From a checkpoint of a small transformer trained on Wikipedia.
Training: a variant of Muon for these matrices, 193M tokens, 11768 steps.
MLP neurons of a small language model. Each row is named by its layer, matrix (up: input weights) and neuron, and shows model dimensions 0-159. Each number is 500 + 40 x the weight over its row's rms, rounded and kept within 0 to 999. Numbers have three digits each.
After each neuron's rows, "fires on" lists the tokens most often at its 100 highest values on Wikipedia text that the model never trained on.

L2.up241:530400441490505450495484535555508528492464429509539437413595475512550517483445506553503445535509505483462528496519449495535536521482574449529454450518531556546516483510481571440492535423560469480478528503403475547475513471481521449527571496500472560538479556508526523423440535511497431483442527472505516581465488516545503475511502515518587547522518524427443519470498461473538521508451474461504491455467532521477513559534521469558507513572487488540594511457568495530520536527469534
fires on: " of", " there", " There"

L2.up623:481519517529481531512466528547413519508432498456463448438537561513544498559507534517515499514474525456541554420457503468511510497497447517483476535461536522472515542461536478492443529505525478475557427554521463454513481494426502471517547478538405521517637487482414553531526532522517529522464483555467515539482494502495552435458433484493541471472521471491466587500549552502605472547484518465480515497485428527461473445522515414520524516524545405500505561549521476523548497473430519
fires on: "-"

L2.up21:534460531470447462540453570504552580463526546505532532511547471473529484471515565461461504518596498495489527523451510490485504549481585496515465554533477536665477466440525514543464443459518450519472472541449507482522528516495530500502504434458475527484512525488501472452477450431497439512489566470471495496453520517451492531573463480522482519500441579437552533438431492519529496519496588546456459485425499455448529515484481497481493507578503507506464548454480516541539430447531551
fires on: ".", "'", "s", "-"

L3.up573:437517542567595467493429380496514466489519559546534436497511503546517553513535577509486545538528531525498523491521536503513477557535488550483460490507470481497448503498516464508597472457467370501520524489522505454499439444523498448461473551461450519528467584506534524416469463461455512453535537523539572457488483501546506533490483490492466480511514536550444510524529513490566476550486511506487452492500486493442400485540563421541462519439533547498525523516523522503525489480432575
fires on: " of", "ed", "ized", "ican", "ered", "ic"

L2.up115:487464448512516551439512499525544486483521555491490489463553562430544485502475499468478478565518491496475468483482600549519516508438484484525569502454514562452593461454484476512530495414539555500491527496506505486505538486509567467574513512465510543554547508503511495515454522449552511452476486480536489422555476519498446428484485507530460484418542407479500495491548549571540474483501501482486455539469561551445571536523567471489514417498448508429507477570447546479565437552454443
fires on: ",", " not", "born"

L3.up500:523472524521512535481534441533515494428469475499556502503487488551522520486518465438446498533416416515477508548521484563461475483529456526514515558580552461507498555513518496467469482471496584542506448504508497525457511454524474511524501467466421505500473478522495544552501467488469515537412478525465520501536519411499468532550581500479434472534502497548501575408455451413562549513506527478450485464543497445437523479583505381499490536495507532460488499505455536507572504432425568
fires on: " comp", " mot", " due", "act", "ept"

L3.up92:524522504504505477502518512542482554509456479401577570407518536517512486502486489480478442587514476516506481467542528479550483418477523565477485465518482518565497493483470466511530517502573448454520529454450511501487498540518513511457459431541515407501502480549520501485540526506623422576485474512473549495475548526481462538551465575499489448519503533461538496461506544482562462455446468541490471428520472523461545523513475500447415573528558512508476465562440458418531492426519478
fires on: " such", "ollowing", "-", " However", " due", " similar"

L3.up343:516482521481486520517523486420525524490516546522497522507517447390556514452495475428511512427494525451488483520609533525480462542463462523516498545607530467490546489546509514414507499456425476544519564468538469438586484504457482503492511444462555515546494529540534432499483512438417513538503504500495480518499494474499508558528450577532562445553515466491492425440464504553484434516465534477510503469506495480449439614543536531521558553494487520519508461493490489549537469521424549
fires on: " |", " by", "1", " him", " into"

L3.up638:586573523452484508528468477451571516426481542516569499485470454517452504564418503488496513532486502515445441539497520541456509525517449501492474458543478492551500493492419552478544484518536552502491453481494449503509517500503490410468446564406551412493507492553502464500525453547522450488468461528492481500417506498527491535539499509509504506515480572439518450432501557587535454519498558448454565435500496463471494446457538526507514430551570487502418525534531457467521464518536572
fires on: ".\n\n", ".\"\n\n"

L2.up12:520544422504471515520489471482485549540482461489530531512550491515493584579498553431492494445564483457417526522484472495451485543508517495479525558502475461592469449483572452498445543474471502536509513509505476532439514483466478538495520443492520528572501497527569542495504505464437508540545459434466538459457565543541506581569511528432468502528555514495528534529464498494469480477443504483483443521469496430459513471493465493514495433404571457505542493425473436504543569437588554
fires on: "s", "a", "on", "me", "im", "of"

L3.up311:492417508512488604553582504523537525496545505502518448566565406446492528538520555514497422613460544523554551534503485503522526427492485506437488501460475543547530520447466523500431542504487543492536514472506523501472463488480494510446553505504497493475541517481452548486492494425529436521462551560488507554565482435539494438475497421542565513470546517479461494469489460433548468412518456537493479490476474585498448492523472482454567531453442493502522556490451521519508448524487520
fires on: "-", "act", " of", "ot", " to"

L3.up332:400442512522510510520516439438521505517485480463545492571466486512535464554524543463585453518476453469446479466471438486532482478531509506403428499515436460459525559462438521484512536535555482545520489558419490517433547545451473518562531433442560448567486493495523543501499475516500556473464528532470430520458518467499496487517474474482504511547533456496513482510491566494574465539556496469451488540518508484480518430445468591506482574552514532540406494461497469564443535508532482
fires on: ":", ".", "ul", "il", "ed", "led"

L3.up411:514485443474424459443552477506586512512538486520478461547453488446505577571553482511452431505492492530482453505539446556493431470422440521503450466456529536517473526467510514526524576516517543503457512525455522558465530517576556449434522469497488532497522502436467487491496553470559511483472531518534528402478504521470485522495481504484525471477552526549563571555479523528462480412524437515501535529511520480430547595510528384484455467478495520513450461449560521485533500516454450
fires on: " |", ",", ".", "–", ";"

L2.up581:553494554563545490469489496497511493458546447518567540420509509558517514558516404508527502544499556559463493532510475472527521468571503507466486563548607524591470556546492496531485515531464502534453499492496568510510558494507540538445461493506546521519540479439528466488444508452494449496538393473499423506489515460528501463504519626455456497511451562456493474467446463513499462456470526406452536477551493526551524512421472444443481474462559495548502473490499501479490503468450486
fires on: " app", " exp", " f", " per", " imp", "mp"

L3.up112:515447508472523523532468546467475464495440499458518515521474421549433553517436470505558550486441541469449482588504534467557530576560547489610526508465478512450550569453498573460519466555465589468468511494541450553443468464457545526484533471536456484565525500499493423421517447506528450517537503502498561505442506588463503466548524452485470485485488481511407452501536522466505491510537428499507485525574456489453556461518514462536529494538489527507507464478470519438499528548502506
fires on: "il", "l", " character", "ric", " ren", " col"

L3.up183:491541428478499487496454425474479533507581531505482522487470403501512520449485479518509496463469467453490434495520447505547517527551504470495481475557539434480527475561551472489574391533527471502476469552532489473488483497447510489486524494520523568454412434528535467508502524453512469524465442555567460472562514557557544571574501468532523523498474473455452520462608474560440513498506474563520521468514536460452514485531536496533528459463462484517471491559603531504571450559458503
fires on: " |", "is", "us", "|", "irt"

L3.up438:456501545536532453582481517561507533502506448515502506438487533490510527480458496483442495493498486461446444529459522515506470490554501512451476426491473472504486499472555559527438484502530532511512536492502457527492600471588419493443489532515467575485593512525457460523460501516516563487488398479488553449570492518466535558493541574496485582445497518466493518484431481449475452474478480517515553523493510533473584560524498456561505477445528458423577532462507487460487575503560418
fires on: "at", "ir", "o", "ur", "im", "ar"

L2.up132:516512486555526508478519450422549466494445528532495450532545369486452634534509412512434459515469542516498449449530488536446477492573508476501493528535562505586496474559424510512461502470440570555470525514468454513488463497548468523468482488546462538571472465506450539494518522480460485546443524588513500502486508442500455455505569510476447518459537477459529468518456527509428495569507487467481502544589496474506484483550547448491505504473542491493510526473505507520471483406493473
fires on: "T", "f", "-", "wards", "st", " Open"

L3.up291:488531510425497492477504480485506516536471542520467498589537462486494489497472460515516493497447520611521490476541479523431491509510512502487455508507557577467528493530453456471549533525520423457547463513486532493506503446561418444508468502494501507426467390529504509444538499515425467494497514482507503519483594451513509458484531425543565509536507513539485485493490461585476522454524532486443539452561497528381543530501501509482521417429485454447525567449568518533593505486506436
fires on: "ly", " well", "ively", " still", " located", ","

L3.up233:503518527467470501518478532429423509519424541487488539535478525494455579521532500449469492485442477475469498490487498563470503485476525555543458526516521487459537445532543484501517548417537455498512503450504542494429523464420514438517504498499518504473547460516516547489494485552561523568427521517522465487476566502432445502527512504531522512563434550468461545507501516454577547476442497515472474452459544486503538457539556571586407578513488560487499548496640552442482520459497477
fires on: " such", " much", "ed", "s", " stated", " similar"

L2.up408:503507527468565550543459464445531436471512470478456466535548478486532531578539495492515485534575503553458489538480475475492482478561506458545491540476536562415453553483522558468502487422500497489536512526485469532538473501502557511479563438484509557498422535464512469558527415466493464494485486429519455543509507490483545526558489534476478496535498522425450484603463482401400454456454460563515477490537402505507540565462518546509499562534521489485463507522466504518446513563453450
fires on: " ;", "A", ".", " n", ":", " in"

L3.up375:477563496517431534530497473507471534570485535497525457544534551484497494565539439453476582485507468535482482526596436533518494527502497498518427492518473527475432457448534557545563500438393491492473492562564537561498553517518519582523421451500473525531520486489489504487452431480522487497581485539519526549536503511549534550467440518496558516518498502506513482603494458481457498567383497453460579486508481444445537493474468480524479556497493509505559528565488461508536487511480542
fires on: " de", " del", " en", " ex", "2"

L3.up562:419420441513532484488541537591549463545481499465494472455450567478505538474490460474542482536480524504527464545545568535448463437489512496509526445465525422536534538429514486460498478507509486553505493537464523481534499475466498433520567536487449518457501521491560503406536484535516502510515479484511481595593525399508434527566467511486478562423484514494503526540502550541479542557540515523492515438552523514446561434532477566453460477467525382532466501517522520489501502500542498
fires on: "-", "=", "ail"

L2.up459:535538475553454521498396512471542558437451497443472490520488535495429532463521517494495459515554502417563564507426567453555461487531544510496470517442521548448472454458481553490550441491533540497549486571489484423503547462463503511466503491526459522517570431505571523445464472517492530554541465492429588593526550499438462496469516457479552523551493515543525485515455539498469577503512489515478503549526498494514490433488484475515497580455484501451409551541487458490487494487443511
fires on: " ", "–", "-", "/"

L2.up337:479522528484454475512492516504515543491513501518436447442489473464542479379487445589483536541438451509467585473482441480488482564528509553505534531433493475474505492530507523493548448522586560522440475478486555511503559476472507500488455495520469551568465504464520493493437483491515526454481489503555537422621492454543546513532573586496515486467531542575482489523446508462512466523472428473533507536485460539488416462488487499524525571492498467559522584536505510488459567436472534
fires on: "h", "i", "f", "a"

L3.up474:476511449506496543488450457526508505519456477513458480337504495533463530513541494538474496525476592533472525472496479447469518532546466552513505476507483498527436465506549480560511577451462500451509459530540419523434527534514539463594458508506441502508506526536480535494512481548547457520423498518474537583519494514487491474435464527559441486459532489502527441490559524545495589468498487500468447517545516436521500462510506530515522540479506414484501529507478435602507472472473625
fires on: "-", "–"

L3.up82:472534457543471560565443457499551556503484450503489497549497464566473514475515465465499484482477459500447505505492559439457493435464532464483412472491458517526537548486526519540455479465525457495442478559489446508484488426580486542515523543535513487461429517466536505507471466495460446601583490592516494491505387520504516526512545527477504543446466573471588504489488514505482583440576568477508429506509476578489527564548502506533478521495498546456478494468513466525572469505550472
fires on: "or", "ist", " abs", "rack", "ay", " by"

L2.up303:507527526448524501511598501467518463524475488483486504503491487395490511555517454486464443580557449443553582451459456447469475492499468495496531540517509546469517584455508480505498573521474519454531542520434486538431459517484507546489502481430475506555497510473470487490547571478468473518538418422429465484514471524534523511486514476484524479413486527482539486463468508478488566411556461610515480437524481526411530487464544526497526464464437511495584477533561537532479480500494554
fires on: " years", " year", " res", " season", "com"

L2.up276:509512436555492546543516468485531487500464496495480524551437507452471534497481537524409520516468532445469428545493500471532471454455549519449536453446470514417515500450576508449471490513458531469468510506562501465439485480421565546474532526503432445472470508516459515557500477407527481487582504516473529564547523534505558471568532498502516597483504528452510478464471510483478504478514480467512449595498419527457505525504529591508562454531571600495463528498543476463498425482496469
fires on: "an", "as", " the", "ans", "ep", "iana"

L2.up167:574415461486491520470547568464537570548425490478465464477477469520529477550435469474504475509548488529448456522487580455490463471403553578523515516459491538478550513527499518516449420541545445572483470494500450480496477480454484463533577475463472561451497483541450464554516440496459510506524517476469514533494563531536420490489482545502450513451506504525524497452476543496520484535486459482525484451550514489578442486547508556527512493494502485499398439418489534528575492450577547
fires on: "ts", "-", " ", "its", "ates", "ating"

L3.up80:539480455480465540546524502500484460469465578435485510466562476465532507623463506426512488509442478485501500504510441515558532491416459490548516496505604510458484486510516512428537474449575506469445576555478449543583505529551484576461478492480514584559501529465460476439477460534507506470430511523440459454518480472474485561479473443498555505485495467488501482542490464483551517518508506488532555442458475506522542572462561448518518568489457446499485519521538573535551463573494492
fires on: ",", "s", ".", " cl", "aged", "Y"

L2.up218:508486500412511571490458504512456486509559498567534486481490461494449470551459551473564481561525458518471475556443453575492441486528447530439512481541451514527459568546416464489494427518517445524630491547446539495517508472455568457513471508540424490467482472499525524443571487516515573523474536484493512545512501537511481453521475521510480557524482441483544536495570491475508434502495492457569578521463486469467530469500512435535521410470585524455490554475546475511543487524537500
fires on: ".\n\n", " |", "*", ".", "oma", "ia"

L2.up351:505443576544474512482588469402521470519533567517496519494446525582454519570468499572541430532494459500494481468516468471482528459465479524473479440506508502513426507545486508525485463459487468545387566516498541489499502540603476508551487477501493446506502515455534434536495538460460457504541489432519499443515471492569389428532489511510489517556539477507522513504484504524500449523480504521523464491559444575518525476497573416398448499524518513549537496524445509549511470460516536
fires on: " per", " main", " Van", " neg", " app", " sup"

L3.up277:467500526540517490535485485477494527529520509519481497522495500508563556512555498521538470521571464440490461495573570529490502459490452441528460539519489565600490416498484454502516460508550472512544506522492535507452456433504597516496446495573502559455529480517466493539498468494521426575493472599498511552550554409496466403390454456462510529455486423474457510510501510514495435467452505515452491480527478542487471549566448514505488440511528574548486564483511521436506493530488542
fires on: "st", " of", "-", " do", "C", "g"

L3.up458:569527505455559498516532501474462487458478519470512471441605545456525504518477494474537566520421511493502533445494502482527490537507490454539516493512507465499463500451554475488523504455456497449494524531545533442495497494497569517522464530563562539433501543456536474512549524410471515530483527492498455489459535458456557493564467526455524564480488467467524472520443524466575438464469434564548509449490468553527494497503510441431517473444576478468440461570633575443548539543529486
fires on: " who", "s", " ;", ".\n", ","

L2.up217:541450564438494430473514523574470513532401518518415553483495584528529521563440472512561489444513517497475518552471575493514586460501507535432489431554512485448510487459478565458564538444583511563394481586461495452505487527496512498487478460508525539499476482543461560505519541440541521448471488510551550499544540496495436481506498537493504531508455450517488551460471503485518428519535490543455498545504516521505486575496411521467461496458476503476503474507485507502463540525583531
fires on: "h", "ar", "aged", "ach", "Acc"

L3.up319:538539510507506470579478477497520561538368568538529470421467494541491506445522501553440482508508522597518500579545532480494522481530496417443504497486518436474488509512571511542494453507502448495533464503476413484429471474544551467486401473525488508471501486472432515513508503477508526551449522505530503581503476457434525490512516463439569533470533421466528441497473450488476563483545556449522497520505445482453515466500536457494513545465512482530469467551591549513573450517467507
fires on: " until", "-", " since", " after", " when"

L2.up453:482601488458581511581503577492518536507530477454487460535455497504440546481603507481456464459550546477447462486498476490463423461468495456486440424528503537554464479525559475486566503478492486439596516571541491472495562458493572483537478514466504491545477440486490480489497494489454498561499463543386497507470490579450514493501485571496526469483531535541527467462503503470520559409458495521503469471519535489475544455545482477536562545505559459496528500518447425508477523500463558
fires on: " ", "g", " |\n", "ir", "re"

L2.up149:500538502391447488455440521535470515538524510502496445519526455495505464451452497485484565608503491533503580536518535525564481529532487551483528504589549534492428511466446525544438435514539526513501473468525503512482544492426473439461467525459503520449440490490511434476491536560494525452499481508467558485567454528533582535495495630510429542510486468536500533528493491510564515465486456461458490463459522532451483505508529373491505519505575497516488490479481515459594491512460495
fires on: "i", "a", " so", "g", " So"

L3.up307:497500498494429444449481430536509555461483507561522425496453543496506545446485486460427489540529569519512465483526517453494497537556578456501502509518491612480550487549507520583454445505517541513468419496544537445549498524489543446550533433556513628488576512504559507449511446449497479455531464499527480519518460525510552566525575506509470549504555533492509486444472536535469537512474424475515498556534542527454469465484509518490461420496462513512537516486419457483504474532474471
fires on: " of", " and", " Pro", "'s", " Ex"

L2.up24:527500464523466521552567520550496453502514550460508511500478506447552496527520598447555496477550504474489509521458479550478469483479426511512553523488484479442457483502483464503546447445549546467534477558481515549461434499517470494538514560497441369468463502502459493466480473579573531481519578426469489541493469507554455575489515504532498473514423498428506557542507559487515495435481512515446530462493487514527494504503511560476476498482503503344475538546511503526591579484474501
fires on: ".\n\n", ".", "as", "ets", "y"

L2.up97:407459472471496506539477590433496438489489498504574547514476458533522498561549521570511475517481485438548499538452502514447541480457519542411489515501447494561511499583506489494507542557456503494478564525511544549487522491470472565484513511539465576491457447515542430506483481470518525501434466511465546508506467445514528461532498537508506439485487480549567489519452585485592491534505377497474512511500546485446527463475472447567483551498571534503529509543440448459489576524491568
fires on: "er", "il", "ul", "ut", "ad", "el"

L3.up572:514453482520466484543500537474440520436457592520478504501472484519503568495479555535529535464513465474426424525443498506542479436479586492504494515471516518589481452497417501508506498502483416498524509542551505536487451531517479513523482502471535504519525569505504467484532481476448540573555522476502499558487443513474477545453534535458388576474511493500588468432465494468479556490493535624470547507530506491404468493508587535535542474502539515498519462559451516472471484449435447
fires on: " (", "'s", " |", ";", ".", "-"

L3.up551:465466505572465497524533510454535508482527500498529441513482486447487519478494511481457546557482435509525562579537449455519480452497508456530468492549525521466515495502555520414492547519523494441426504522581523501538476428569537492525495532465482543438470548467517471464500432513528474455519463505543575542489548462510428534547537482523398538466486476491567519561451542481469457503554504569452534485511512507503476441520336494483565454470469465477463436488545455533527509520541529
fires on: " and", "),", ",", " of", "-", " or"

L3.up220:484511569598448482519468432519570522449504497459516534521541512470448525508512543519480460460494483510570487458452538536562536495443462484546532543478503475492583501495518494554420485461483546552502473508534534524534507571559442459518502513453521568463521513418495497474556482448605471410506473461517553481502475473530527501467528462507504449529566497501454493481490373467499548528475476471492489489548519421492432470550441498477482538438518461506406556572493509494521523511553503
fires on: "ed", " had", "ated", "pl", " having", "nd"

L3.up288:469585468496510529510544422456517513487456514499498487547547497406512503492436502464562497522528517484457465500527518527474552512557504551487416484466472500517426463436503545498447505476456504470486552491469477532543501515445486443542455517532504544493460470440473533454529433490463443489535544538451535530498468573424499584459477508476522497520577486497507544465527561481522445444556505523537517527563406552471463490479489495443511541639545512483538468483502496470459434495439578
fires on: "-", "e", " of", "al", "i", "ic"

L3.up41:484563423496563532540511475504489501494478456436476504508516550446510488485532377533585469479488550447514506491504500583523527532509497536497460547453524437475490459567497557527506456446459453496490472446539453554505496593439496456517465468457522492574513477517495525544471489485491564430489428447508548518530523558504574520476473516473503540467529447514465479489592500612467535479445426487544484491515453557487482472506477536475534500468511396528523514457491518532491445562539532
fires on: "–", "2", "'", "y", " Hard", "’"

L2.up158:530566501426499505528469468475490487431550489499510491442505469436482519447452527466514501491456520522501493564534511627560523491446485535480461480541504476569507480541481548484510436501493501452515489527466477494557448503503519490472492471404514450407527477530494476442525446530504498526528481550457514552515479519514474503525497504583458486567488519464403421479560524509559424485473498487431533441458480511458533529463615545471469452477571502491467509545564512504530505572584547
fires on: ".\n\n", ".\"\n\n"

L3.up0:496495480477620522529437508500530490477511485534498452569466538493417475560491452531503534458492461427440520577482473486530525514527453440562477497514544520537466500544513467496470514477508542547555425456510460504541471522507579455536466513453496509470485458490487503539519482492481564520503486419523523416552577440473503515488569529525489516500421488451587477472446464466496546453515537456428557531483470557471519494562414534442496465506517551502517422514554501491592534466519491
fires on: ",", "',", " |", "ig"

L2.up438:489492521461509462531498517548534435521443502495516505588474552493525489566494563532513496523545512469490481494470472573503474478505477536511517553552448417431464491492451499454520613489540470466474484531451543553507493525471474486447508487541427565398473482493515523448524513518486447490474495527492427529528472408497424561573548470478563485535573404469431481528457481511536528532504551516458529555492535560519439451528526520509441530436543470501478470492567531498470489549529559
fires on: " or", "-", " did", " pot", " aud"

L2.up467:480517453545484559478602456464613489527478522565484431452515553480438476504485530507493451438615534540499515490499470505457391547519533475490531487506581557563433516538457511489532450502534487511469501568522457449534497537481465447503439472502508530470525532495514559474479483488489464517475520531504495570495518577426501489480537507540474485461527505521550476495519505489535508450497529502500550464495425491511433398506534475498423477457557501545476489527461493524421538437429537
fires on: " ", " Mc", " conf"

L2.up260:428472441579494567527553433529513518502578491502555512494478523558445527427489425493483474470464492443518409573552433463528462461582535553473477540468488553500526464481470571557461421488457474498484443483552499444504502502573498508505491518469537492546541491509500477508529483560468522542565488540514418508535493501549531482503544529467474554497556500511514496504532506441447517536537452533500509478587506524444531499489538564455537471428526490558432503539441509473440492477422494
fires on: " the", " its"

L2.up420:447499494471537468489535465492476442527450553474543399486474527592487475500453535514478570476489474486434489473519450520506449469520559544439489501556482512504527466454559523410510480548497395564511532448470496454462552490514452466437469466496537543494450469555508487477542498527508533522495501511450543570536569443521521467489514563405493467374508571501493498441465474515556536463452506517549527473408515507528507433515503570526556529486542471514451494518504525511510465537504524
fires on: " As", "ther", "-", "ot", " and", "'"

L2.up447:567578521436510504585500528495504490423541517528567508464443493467441554453452545465497545505500487505473494590536473575478459505500424487528515456501471513516445514564500499487544450453502511527536486459483438497532570512530540493473463564459530428452510502455477490534490459535493470458523463551484452518507476478444501528502567546552462534539500502446510483503528535536578492508485515446450508438446500443443525462408599463409536486505597525450491503484571514497528468523542510
fires on: ".\n\n"

L3.up520:430457471495475459485518507522507431455498474512548538505445500462500451605526497508531499463494493508544479473554406591517458505567455452506540528454532468520464550471471533524497450513490463502482536448478544456411466525514551509493435555513541435506513353451482576492543567485566498534514544573534547551450517466488510457496474502494497475482546512483483382462489552530467464471472507469486490491525467577449513483554534545530448554494514546507548558471523488516469506488481491
fires on: ".", "A", "C", "g", "c"

L3.up63:513499487498438506434491465521600479592384477485532458576524489531464490546483570572443479449466535525506549483462598484562472540467566480519540442457460515501437538516531477517545549496531521488441504436577486489537510464467446499528429538428466466528562486483530527515479428480452506502540488494434517474425478491533507448478517511501503448506463477468524441515409493503544525454526452461493561480529533519480489519502463525533428470571483508535528548547516551502525529520536473
fires on: "r", " pos", "en", "ar", "or", "е"

L3.up121:469542446520514477532449520473501508518521461482496511491473433499476555530515433568470601447487460523472496456479551485541513433566474496509515519491454462543472508452507426506421532518530498488457507497479439484563506481432470568536492554512467416479527570455499560527558512505507544520531549503511551529538515471499424516503501535468473440466481419472529505523615599539568563529498485516493493530462451483521505456503505497524555544441496489518490629554464428521465542493516494
fires on: "-", "/", "f"

L3.up429:504502454523530502522536488551461549496507424542494493517549478464487476513525545396559485533552472468451510473513504491422468533532474448462476530507507556562428487495419521501573526504434496461546535522461466495524500570469452512507541523518478430552514502502536519501500511585537539566474502428444577532545457502469500451537518475503483496484476551471553530506537489522464506514530400529397463515548471517535536499488478539543517551503476629529420487523469590466536498489465551
fires on: "5", " sc", "c", "lo", " ret"

L3.up617:495496513537493492515511501468555572542517478567549398436454518540591594575513444454483455500548492503500519485559417455515475444473452438484511483538443499499479490497512488520497499440563538557479426445539511498433491557509548467485569478539470552534521475526537538512438525454399505558509515464550558561457501489501483487518536516512486523449531461534505503552475448505507504576473409523455504500503539470513566476465571469525501451498535505483555560439536551468474525514506503
fires on: " and", " of", " or"

L3.up257:483476466453534492487513516477515527533510529522457555441529434500489528526502522559510541570442435532512535585477425484498507497422508586523485504527467446506535388508496458537492504532519417529570457444470476442532530498524469460543491531574444517501499481465531501463550559466482521529474447548460515514456425506466500529521574511458509545535504440520407425468505525541508504519539531466456474503451429470507498512586547510514476453496553520469485519460607526467484414524497532
fires on: " and", " of", " |", "y"

L3.up290:468571517510446539431504487539466490533495470521471510473481559520540418497561458518485484443524492543480445532523422487533448492500443528516514541493528500541543517536490416530486465564449458527540530448496478527484492456539515495418447498452542531452523540512448500475482547552520546471494444559471521438500558510449558561512486479555575458473549551565501555498537532483507463413481408591503502471535461519436563555502493432477517490486525462416514575527524476549555504514497485
fires on: " be", "ly", " to", "ively", "ir", "o"

L3.up211:514501563566452544541492498462480478481514511552427540433498508580518485540449465471497519549517503447436557596446447498501592461509567524518457510534534540502476519553605520525450485441542524569530522471512435497427515547494455483465528528488486504491432486465510518548490498464500511488493529516421453530445452453566502577550495570501437545505477546456504531479519580470472460537476510553439485467491436445525510457476511491473484485539503474454576520474468433464537542474486493
fires on: "in", "on", " and", "ent", "s"

L3.up393:533443467463500546496504468534507469566477529489446479511456542425575526470448525565580462521480559488520459489580421477494489452546399454485508509492484488481475537489456524494471528519498511519524498558485534507497468466472526485514507556461456520460399530446523480481460475470526475520545553434425541566506513513507455484517496523517532437514566489378501530440523468502487527533517552494478540512606487480482548555493520542447495597519584433482492521503432527524493548561516489
fires on: "-", "9", "em", "0", "d"

L3.up223:490464503456485450511560507442522470443475566462460520495548490557531564501456550517499489543565522499482484520526405536536476462570506416442465467513510546593498547470521489481487458541518492518473463452544449524529478476456506470498530472481438494454504503516526484509457463416488526471530482495556537541479490461506499455535506477555466556518589482481466475453500478560526540576403504464417502500531512453513511570555511517525499517521431638474503526516556563581449497502465494
fires on: " to", "al", "at", " of", "."

L3.up433:557517615503524476512488471511478460508524477513493516494553447493519495475519551511472497622495539466576512575466512471459486545508523514437447555439526515483494463514521451545578495530458499539510513545524481453504486481544549450515562490491515462484452608424536560415521486478467496443502490528490549532527546510508490556567475478487531421537614491573489503455462547491570468462513483516429490494507463558473439493516543475467470513526494448515512470475475548483416535519502568
fires on: " of", "-", "ih", "and", "ic", "=="

L2.up124:492541444483495603557475446422440537540482530523507494458509459451573474521451510482492538487521465552475524526487488508520483505567513445487531518503445511450491450474547532529484517434491407507515544490478468488545448519423555550483506457490508482515510512516516464550515440485476483462494536545402517554495488548453530547506617415482406514413525373505488527525501513477481547498560497500464501456474516503556492496516488552500540534466469508500531473599541487482465541548556509
fires on: "–", ".", " ", " -", ":"

L3.up514:511486531500435449519450420468507545488550460539521497491447482429534520518559489493422527530449530508501550530470484490491484518585505528543505552440414537485449515530510556522491492459492572504488461510532493525476490506496505439569496524570511534518456469501484499465442503384466531504562544554515569569545505557465559503464527525524512469402539521525519506440455491584479514509504525442466508501470490417560443449503505518488539419515519573487575509553444446448486537498475484
fires on: "le", " I", " and", "al", "y"

L3.up260:483503494496597534570448505437482510528501468508578477462481383501546489553501434489490477567525466440497539464453446586445489504531499452566454540505574500544469459480560520540514511515503511558499482461549483482538504515437470575476553453434470504529514564500515513513427452500480502478393558542475501467477480573529527588519555477468462504502569432469506522496502529457468506543458473471474499473523561537567513561476469466488546434493513557505547523537495519490458487528522522
fires on: " of", "s", " League", "t", "c", " year"